python train.py --n_layer=12 --d_model=448 --n_head=7 --n_kv_head=7 --head_dim=64 --d_mlp=1792 --vocab_size=2545 --activation="gelu" --norm="layernorm" --norm_place="pre" --norm_eps=1e-05 --positions="rope" --rope_base=10000.0 --rope_fraction=0.25 --qk_norm=false --attn_scale=0.125 --bias="all" --tie_embeddings=false --parallel_block=true --init="normal" --init_std_qkv=0.0201 --init_std_o=0.0201 --init_std_up=0.0201 --init_std_down=0.01 --optimizer="muon_variant" --lr=0.00787 --lr_mult_down=2.0 --beta1=0.93 --lr_head=0.0081 --grad_clip=1.0 --warmup_steps=200 --schedule="wsd" --decay_fraction=0.893 --decay_shape="linear" --final_lr_fraction=0.0 --batch_tokens=65536 --seq_len=1024 --doc_mask=true --train_tokens=325500000 --steps=4967 --dataset="wikipedia_en"
MLP neurons of a small language model. Each row is named by its layer, matrix (up: input weights; down: output weights) and neuron, and shows model dimensions 192-447. Each number is 128 + 32 x the weight over its row's rms, rounded and kept within 0 to 255. Numbers have three digits each.
After each neuron's rows, "fires after" lists the tokens most often just before its 100 highest values on Wikipedia text that the model never trained on. A number after a token or word is its count.

L4.up1761:125139086153153163169100070100107084093130148091143128139155172158127138173180106120110107179083116108153133122128087094146096099152158138132105088127035139112120111083165184152141073124147090134151121088165137147122096147164079148143121164126175154177151135113175116096141198107121132122201116091137142077152120104086071137153166100147141128138154180139144129099122116135126105145162134144096129095145164157124156146072128106084146106145149120068113135139112189110192157156078099098139124155158128145207142149123093105113076100100092133214216050082120201131106113125088120162158119103114111184132141117133190158114083106101154159093154075134133148154128128099115133133146084106175141141160098097093097072165105089111135112172107168114129141167126153154112131083156099
L4.down1761:143099135150156100096119113208138142128098143143086127173141081155133072091143130109072099164098136081101179116094181112125127092141192096134144103122137147154096164112108140131132144104126097111169148222118164102104175089137161166077118107150114133124082147138110171134181166168110229171154107107093171178164104119139116139119161101125066125148123135117148093130078200134144226172164143069100128138125137115097182109126192193142156081118099090187123159142117167074103109114094132159194133144031099114124126093135121101131160089104176146179148108174155116128116118135154128162089075155109107101097148140120173098111094142148114134069154136120097134160155115086135103188102087120117143096150162122103145097059113145126183156133124126133103182122096132116120214076166134
fires after: " C" 16, " c" 14, "′" 6, "ow" 6, " New" 6, " D" 5

L4.up1453:153132149192122116217070122113129148116145145183150136140108117091079119080126125089046161154147175158194164063143110202148071163144190116145161098155124148113100134186125108120135105157128130063148191146128176122097063116083131123060133175157071121148133149130092119111064148140139147096102086086151148186138176132103225096151140158142116142132081073103104102133114135098108090051113069124095105119126133116120141145162160147194014162110103151098119129159109184112129125122138097101135139138103099186145167141126097174137089214146110121125129133148089100037143141102113156138115171073171107099116136124152148147112162139070122117070156094158126129122129119184146117129219193173200151213149135114088138094100132139099115112131130137150195144162150081094177162188110147
L4.down1453:104145122187173116089172167118073087125090130121169093110149112129166089126106152103103157196198160112103128164156088106144131184145141146101114162153086209101108136123155098138058139110133099139124121104111092129171108162073125117109108141088102134076166193112147103104152131161149159167098132095119161083198155139140112125057077140104126125119166127138111184138120112139099173151111100077153195144101112121087114166134133103124108106109113101112079132068179123058124141111163107122125145151075136178131068098109101144154093129091126136174145108187138088148107154098091144150093143148091097129070177161091110129122141089228108143139069135113134117145057123073199178130129134140094105112104073189116151131057129129118141190119116128196161157077155094089156159159134045
fires after: "r" 13, "s" 11, "st" 11, "ust" 10, "u" 7, " Th" 7

L3.up198:162159170122161083094070097100119046125123174145098110101107164136179032184150090168114154118117073184088149095104144178102121172093158077083158077093116162112073172160111127111106142121139146088171126122155131132104108177088135117194091120132093103154188131146133101148144137097114128093122123110176103107107168134102162101147157175099159124159084048110124062117154087132125155119152074144120166116127116097124128127159100131080119094092071122132144094147109120143142141122146116113161161068130205138107087111111168150173153201127100093165159082118108153102099136125134095069150150150156125058128124147094057136147141144152152108142132154089162096023161202113158093138171163140164120127127095116106140157113135180102145138132051133167205152178141111078193134158104112
L3.down198:201137098165125112137048116146190145124107102176062087149118133125147138110111087049163112065042094073101118109153044146090152183108096115115163162125174177149209083133143104132177103104093158071091119067093076193120105184127070178180156095154147137092096083138091109106108126116119118139107110112129150093154085134145089073123084152120160143157190120175117077129056129135081118117136107136134157136183133138179139083094061108125169109166092141158155110150135121160092174133097127141107146133144129141079106113121063063144145199117155186134165132119141132181096174136152092111185063134144110136088148116064149191115138129135144099161139124102127107134168171142149102164144115168095145156091204099143129099165189120089143180149131123130087118140129073158114126136109159
fires after: " m" 25, "m" 8, " c" 7, "anc" 6, " T" 5, " C" 4

L4.up51:181110112078121090178082174103117110119163146129159180129140119180074079109113177169170145124104149200158121150106120122164107185130197127161106128149109133204142124153131145110163153159118084133148097095075118171130128159134120100164143170171143155142126148135138127129125108115171115119122118124072153110140112093142174129115194176151105135111169089179129163135111090118095137113176103040140121122140137147069103156095149127129137152168059120144175103157114131120128119144099185196101183136104129159121081115124109082087061184117075111136066086191143121131088058169141186125176118125140149143122149166148122184102198145093110115105066132166115139150090134066092126149154145114128111131104114118164119081126155170147146132118127134145124122138100125108138169153129140
L4.down51:114096175145152135099118073149128098122127127153137133067122114175158158145204116131106109118158132122188131093099177162121088153075174140112132120093099141178169114121085078109120101187135156151096080170105138115072082136108141184096155115153085144136157116177099135134129095176051099180122112073119144101162164129096095068164072180175148183171152130119172079096137134113102129112148142121173103123132131120085129120151101081148087149132122127139161105114132119050103102161164128104113083137117093141130087188155053199182126208123170134154124114179135088136148116144041148149132138145139150083100132160107101171096151174171139113094113093182087097110149134172109138130077127116138043120125107111140151140089113085154148149121077126129156089165080113157169140122119152
fires after: "s" 11, "r" 10, "u" 10, "ad" 9, "os" 8, "ru" 6

L4.up108:189172125137100110139060162167104109118095171160098085135143150097144116090123134132170140130190106107075147203115187146143132089155122123133096121132105108112156114112129121114182124139133202137094064114116165056080131149094101122069161104119142149071143097135112062154129126141120100098119127169145143096076162167124068070149197144131121090131144125079154131107130092060093179092131094176084118165154079041159149107162117064065091101127174183084128057122124162158136106100149155148129170153085121143124125102112145123105080139101125141131148106170140147160134083157101140123109122130211118121115119112100113173118098163095141086143177109089145100132118143201166038145113170104092104141166100122122140155114100135139091119146162146141132145152124051156115091160089176
L4.down108:125157030119133196125136169086116142085125139089105062126090086170171156080139118155090079113121145139129150165118110157116101145073103123156139078095140167121150148182151084153075105129171175168148122090124159145100057132140144133111150095056163075109136101193187127147168115184080127105126123176193111143113116150117108136108072133152170138172162078127135172176164098125084116112099093118116105152095156144123113103179120087135115101055075089092112124164092141062127135100150123114185154082118125103150137119162116114157139113090104139156146143139144097123163145105100136081147083167109100088109124125090094136165135139102146165120138097154066130054122206110139097074117091111143133161099161131145095142124136130163118171104084147139125107099163167151192090076063097
fires after: " L" 22, " c" 12, " C" 8, "el" 8, " Al" 7, " G" 7

L4.up69:090118143186148152153112085035113202096197099119134103115113159077155143139125119166114120084157116131118127164102194060139120114169072142157142093080129103159130149110132138106109154158098094172151140184101150114127092188125076117132136108121143133151165132143102174017127129100156091121142056218080117102113164110131121097063066096100093126106097164119151090137164120121139149110094189120083149113163157098090173069137123152102089102145155112097163136104145058173165107129154132091103117177166173146130132124102121153106135158122035098109124108113113099107128129144105120117020108146122076112157161171095077121104095141180113165096146166117174133113084165151156148084133094105099089100113155182125138110096117113150141140152153153087090186135138094193137114074148131
L4.down69:097122173131126197107122163103183096141115135183084167113169095127227141163142141077132143055180178085156080156054092153131081159151163097151139172115115118115133132122138133154170106102119077061155147144206144136100084098139160171113123122117110134068187126128124099045174146113148084117163079097126125076096166138122128208121137108107134153158067082105189116187082149050213132156105105098172121161112086129101174152137100139127132066148095108123093149125061112187099047108182124092160107101147120118103096147128125104125121067137123131101163152070156154116112117100146109112153077132151164132103108105122081096168114082126103097096145134131105121017160123105149126097134166139131101115141118120149107141118163083152132182125114162114106151118142179100154161170131133
fires after: " v" 36, " p" 9, " V" 8, " d" 6, " B" 5

L4.up463:123137151121077116110164088172108117113143118119183136176084189143126159136066112139141099143089131128155110156105149126135162087094155140134109152169163101108142154153099180150157078068118066096121112127083160147172137103151063169131132116164157116053150093136101175097053134204142148109112055143150141161159146107205162166087136101180163115056152148093111102161188146180134113119159122096131117174108154162171140104150167080150126097194142190132200096129056100132164160071113138074132097180068088142127108164127154120212120124087116088088133163089126148113151102125178179100121179085164131150155117176159114184129103136104100083136145124118091095125089147115126132100081086063139115126124065084211135125137124097155126110129124135139120135131163086123170109079085149
L4.down463:136172203131130101121152165116106103109138095147066121201087093135120165095168139083123120068139123083073090122160154137159118083149101179113100167111113124152139115147118159093123102142139211197107129083115096191133185155186092133199132090084171099149121101121120120128138071126160121129140131107150094161152098167079134136182121129115070123156146165114113087170109082212163124078098104168173114148055078123142115130124217118134099133179144121114133096140166104111056087083091104083054118132132143124192133121133085156093100111161101137108142161130163151115124100167166143154151168109131115188138130103149125076128090152134127131120093123174123133132118181148112104104146189179113113152064107122134163104177126134105127133186135193129133173193200113132105070115159158
fires after: "." 67, " B" 7, " L" 4, " (" 4

L6.up1300:109083107132188132135152152141116075149137130075172121124135203067126097155118107153118147119118090147164131120093153093069086125106126084099100136104129172145155122157159115140170186127088065171100128172149133110129114113097153183097126108085091085178188072091178166080157094143197133148133145170104113194161127082188164092140136102138123161129163113126101198166092083141160128153065104149104180124134073090159177142159142132131111147131070110117171160166170135117152085140152143125140161111167150086123120138158144130091115134087086129116131081118125154138172164112150093160108107125114164103133078150084211161138156129165127112176155113110125070170135124130100160184169121096181125122136155141164156158085118135090096119102129175086084108114082117119141145145060169
L6.down1300:118172133154066117113129086147112077125122140119132127104150136150107132054181082102077087072136097149176143089150173097164071115095167088116097107110134128115109134094151181155148072119159115112144082129175128117149141110080147151146169123128112118154086149103172065138185125118129134116106095189134088163153119115177153139248142132068113103156150060133173093159078103053118155085185139145149138086148142138135182148158213193133142146137115153118102159166169144088166139178095154157124118130173147205122111137143143081106133097141103129188151190115193159107125122168154118118155048111144117129073095132116170122163104114178118192151129130093080109114129105075108175175142114122193131196134158099118176164121102073169132150093114094110071132196126131094131154144131082
fires after: " B" 17, " P" 16, " p" 7, "op" 6, "at" 5

L3.up1441:111133169135159111075084122137131110154103067166112120153099112166128126118150084133117089105146134105109166066145127191177069103209121137135118146102143086126142158130151127144121126142088128140141087162111119150119160181087199137090118145130148140120130109144068091117146114166121101117117146138096132133163179166103101097148122116180159147143173100128096075068127190118132106154118099131134144102109135087137133103169108096163108126127130147183154149126122116106122138144107135110099138127118170175127100052131142156135143146164037099172122100125146133162085138111164128163092131134172118092100092129155089181057154103111113113122125115131095086090052177202102093125121137093130158107150181099168164101119094167156123133080116148107147138156159141083091142046097159
L3.down1441:146083156100096121117147152160151074107179119137119159170131122153121090121131082121095086139130140106112161117151170169110040113085115195074075103164136122111098126127125105179117128126109215119118091192127203153122151118176162116136096117091128110107106123074163159078124141127153138030127069103158220124130079064150138146138092190139111139102131157185172140162128134145177077158110142113135142073091148195145122153155131106156107132174123127161102108132114130137137063116114120097186134159118146110106133134172104107125179115130176187114101196136132122146148126148091141142126179195145115128099077140084146081160123170182162097134133101184099141150069130102158083178123175119110076148099201067082089092105122129145158137121118099096138095143105161108168134102109140
fires after: " N" 16, " n" 12, " E" 10, " t" 6, "n" 4, "N" 4

L4.up36:081065177097146120066074133154130131147119124137179111110176147165115098080132174127116104138134118099131111134099125128123120120130076126075119114156143143085155158193077189172121128188166156063144146146141171136096147092147145149124104104181121156145141091080065082169140104119125150140093126079118196187150113180143158097127107147173133153111145109136066062134134125127167158166136146127156110131102151094082118130161105182091158182113139152155149077053130132111122100113070101125162131137097079142104113125117113077128106135125101114094093116144160108147067138126103126111153120111155100169165112157173143120115116150167092145131141087122144138045129148123163154112129095145149067146170125121119237091117079149139136180118147172095124189156143109126102090089162128
L4.down36:112100107130146150088121079186137128158153160171048056178159081130155121132106101094104113187124171098145145128070054148135112135151108129188087135116105079076118202132099152137107145130131187150161141136107154154072099142125150101141142104190075100149086161208155108136127167116157113166143082154178086116160138131128080150131160140159136106085126158144152139111131108074080111104124154139150134118127146151182128069132105174101162114151200109131169103058104157169056121079066109046136141162108129158145173112103173156169170193159118127112156175168108137178181139163081164147143164131158125230174144129142123146049127113113176123141086062135130172146132132164181072105130118148112067191163163097143150088137110116126116119108083187047138126137091097181138147093152152
fires after: " " 33, " t" 8, " e" 6, " ext" 6, " n" 4, "te" 4

L4.up811:120173145090108101150155157116186091168128150108140153129144140174105098100141183132145145099131078184150109078091156084110062118112075173142144159082156126149091163075131105096120112166122164093151198118116088106136144096075093079113095120113054137134158042206122112093108149091118125060170085099147129115095125113157108073135114090091136125111120122106155192148136064090138127144180153093103145064135072081110117135141152129134078151172127105066162059115196142140131140156184117148129159134091117109137093099131145122112177105126173120152149108129146146114104127119204124155163124119169136179121134170101148048177135114197117106162163160140155154102113094101084158093154154120113131169105096092072120128137132097130134120132168141097135129105130146135093142090168145
L4.down811:130152108142157125073154089081127128085191111077158121143116143123192074134129148141087093105109076114058105130103133141079155104131193179117165061119136141100221143107130080080149102115153145107099156149140161120165140066126091102155100123119147095162045122097148138142126062113109125116130077188092149148110123117139110147103101096176072088155109092112154144086098165157120153114100131118127159141146114115158163094127102132143128080169148182129142132074102143086118138082066104153095126158141111153208137108139059105100139103109111157138158137146170143149118135200148129175141129094138104152199114184116129086132119128151102061106109134071107128120167149113115116176166101143136098137138112113112219070129076149132099121143117142146081138120164104137144134138134108
fires after: " D" 17, " U" 16, "F" 7, " C" 7, "D" 6

L3.up57:091190124112167141082149147160097091074123177101124144178106133146134094154088120130103092133083148102116079170105125109035161099139123151115178164151084139138120219114127095167178146112127138102144131142196157081068142120140121151138109127182173086130153192126148093162120112230165155114100103076126123123144161141168076172157068127126119146056150113159125107130195086133109105095126121122194124128136100126188076148078114084041099135145113112163164129078108108191151135159119158095130153115156118123087169118116091087159110112131181141128129200144080090092136175154128127092136153111129151116151155170130097113138145189125082085178123116130106095108165091131146120123131127158191095099101137126146133148145112132128170113110136095153081153119130164113130156048139058
L3.down57:175107158127089125098143129192113158172107174125108067138127075124148079186164096151100101128131116107135140122144155173165119109097163118089149093145093089118098167136127140157152170161075084126156138123149131164129135150081187107065084098112102099159046128134111136136128165097142089079122096106168181164132094146132127192142110145161146083125096172140134116128097086108080084143136151151147139153132173136171119137090117153148145086079139136206140098116136115188065110108133125105129132089169145143073176150165079101079130173129117129149135154159116133127121143145088096141158106138116095164195160163133123115070119159160177118135120098132110098124170121142130093074071135133062105108096189111141184133195132133069153109176072135102174098126133085117128125141160112
fires after: " " 51, " e" 7, " has" 5, " had" 4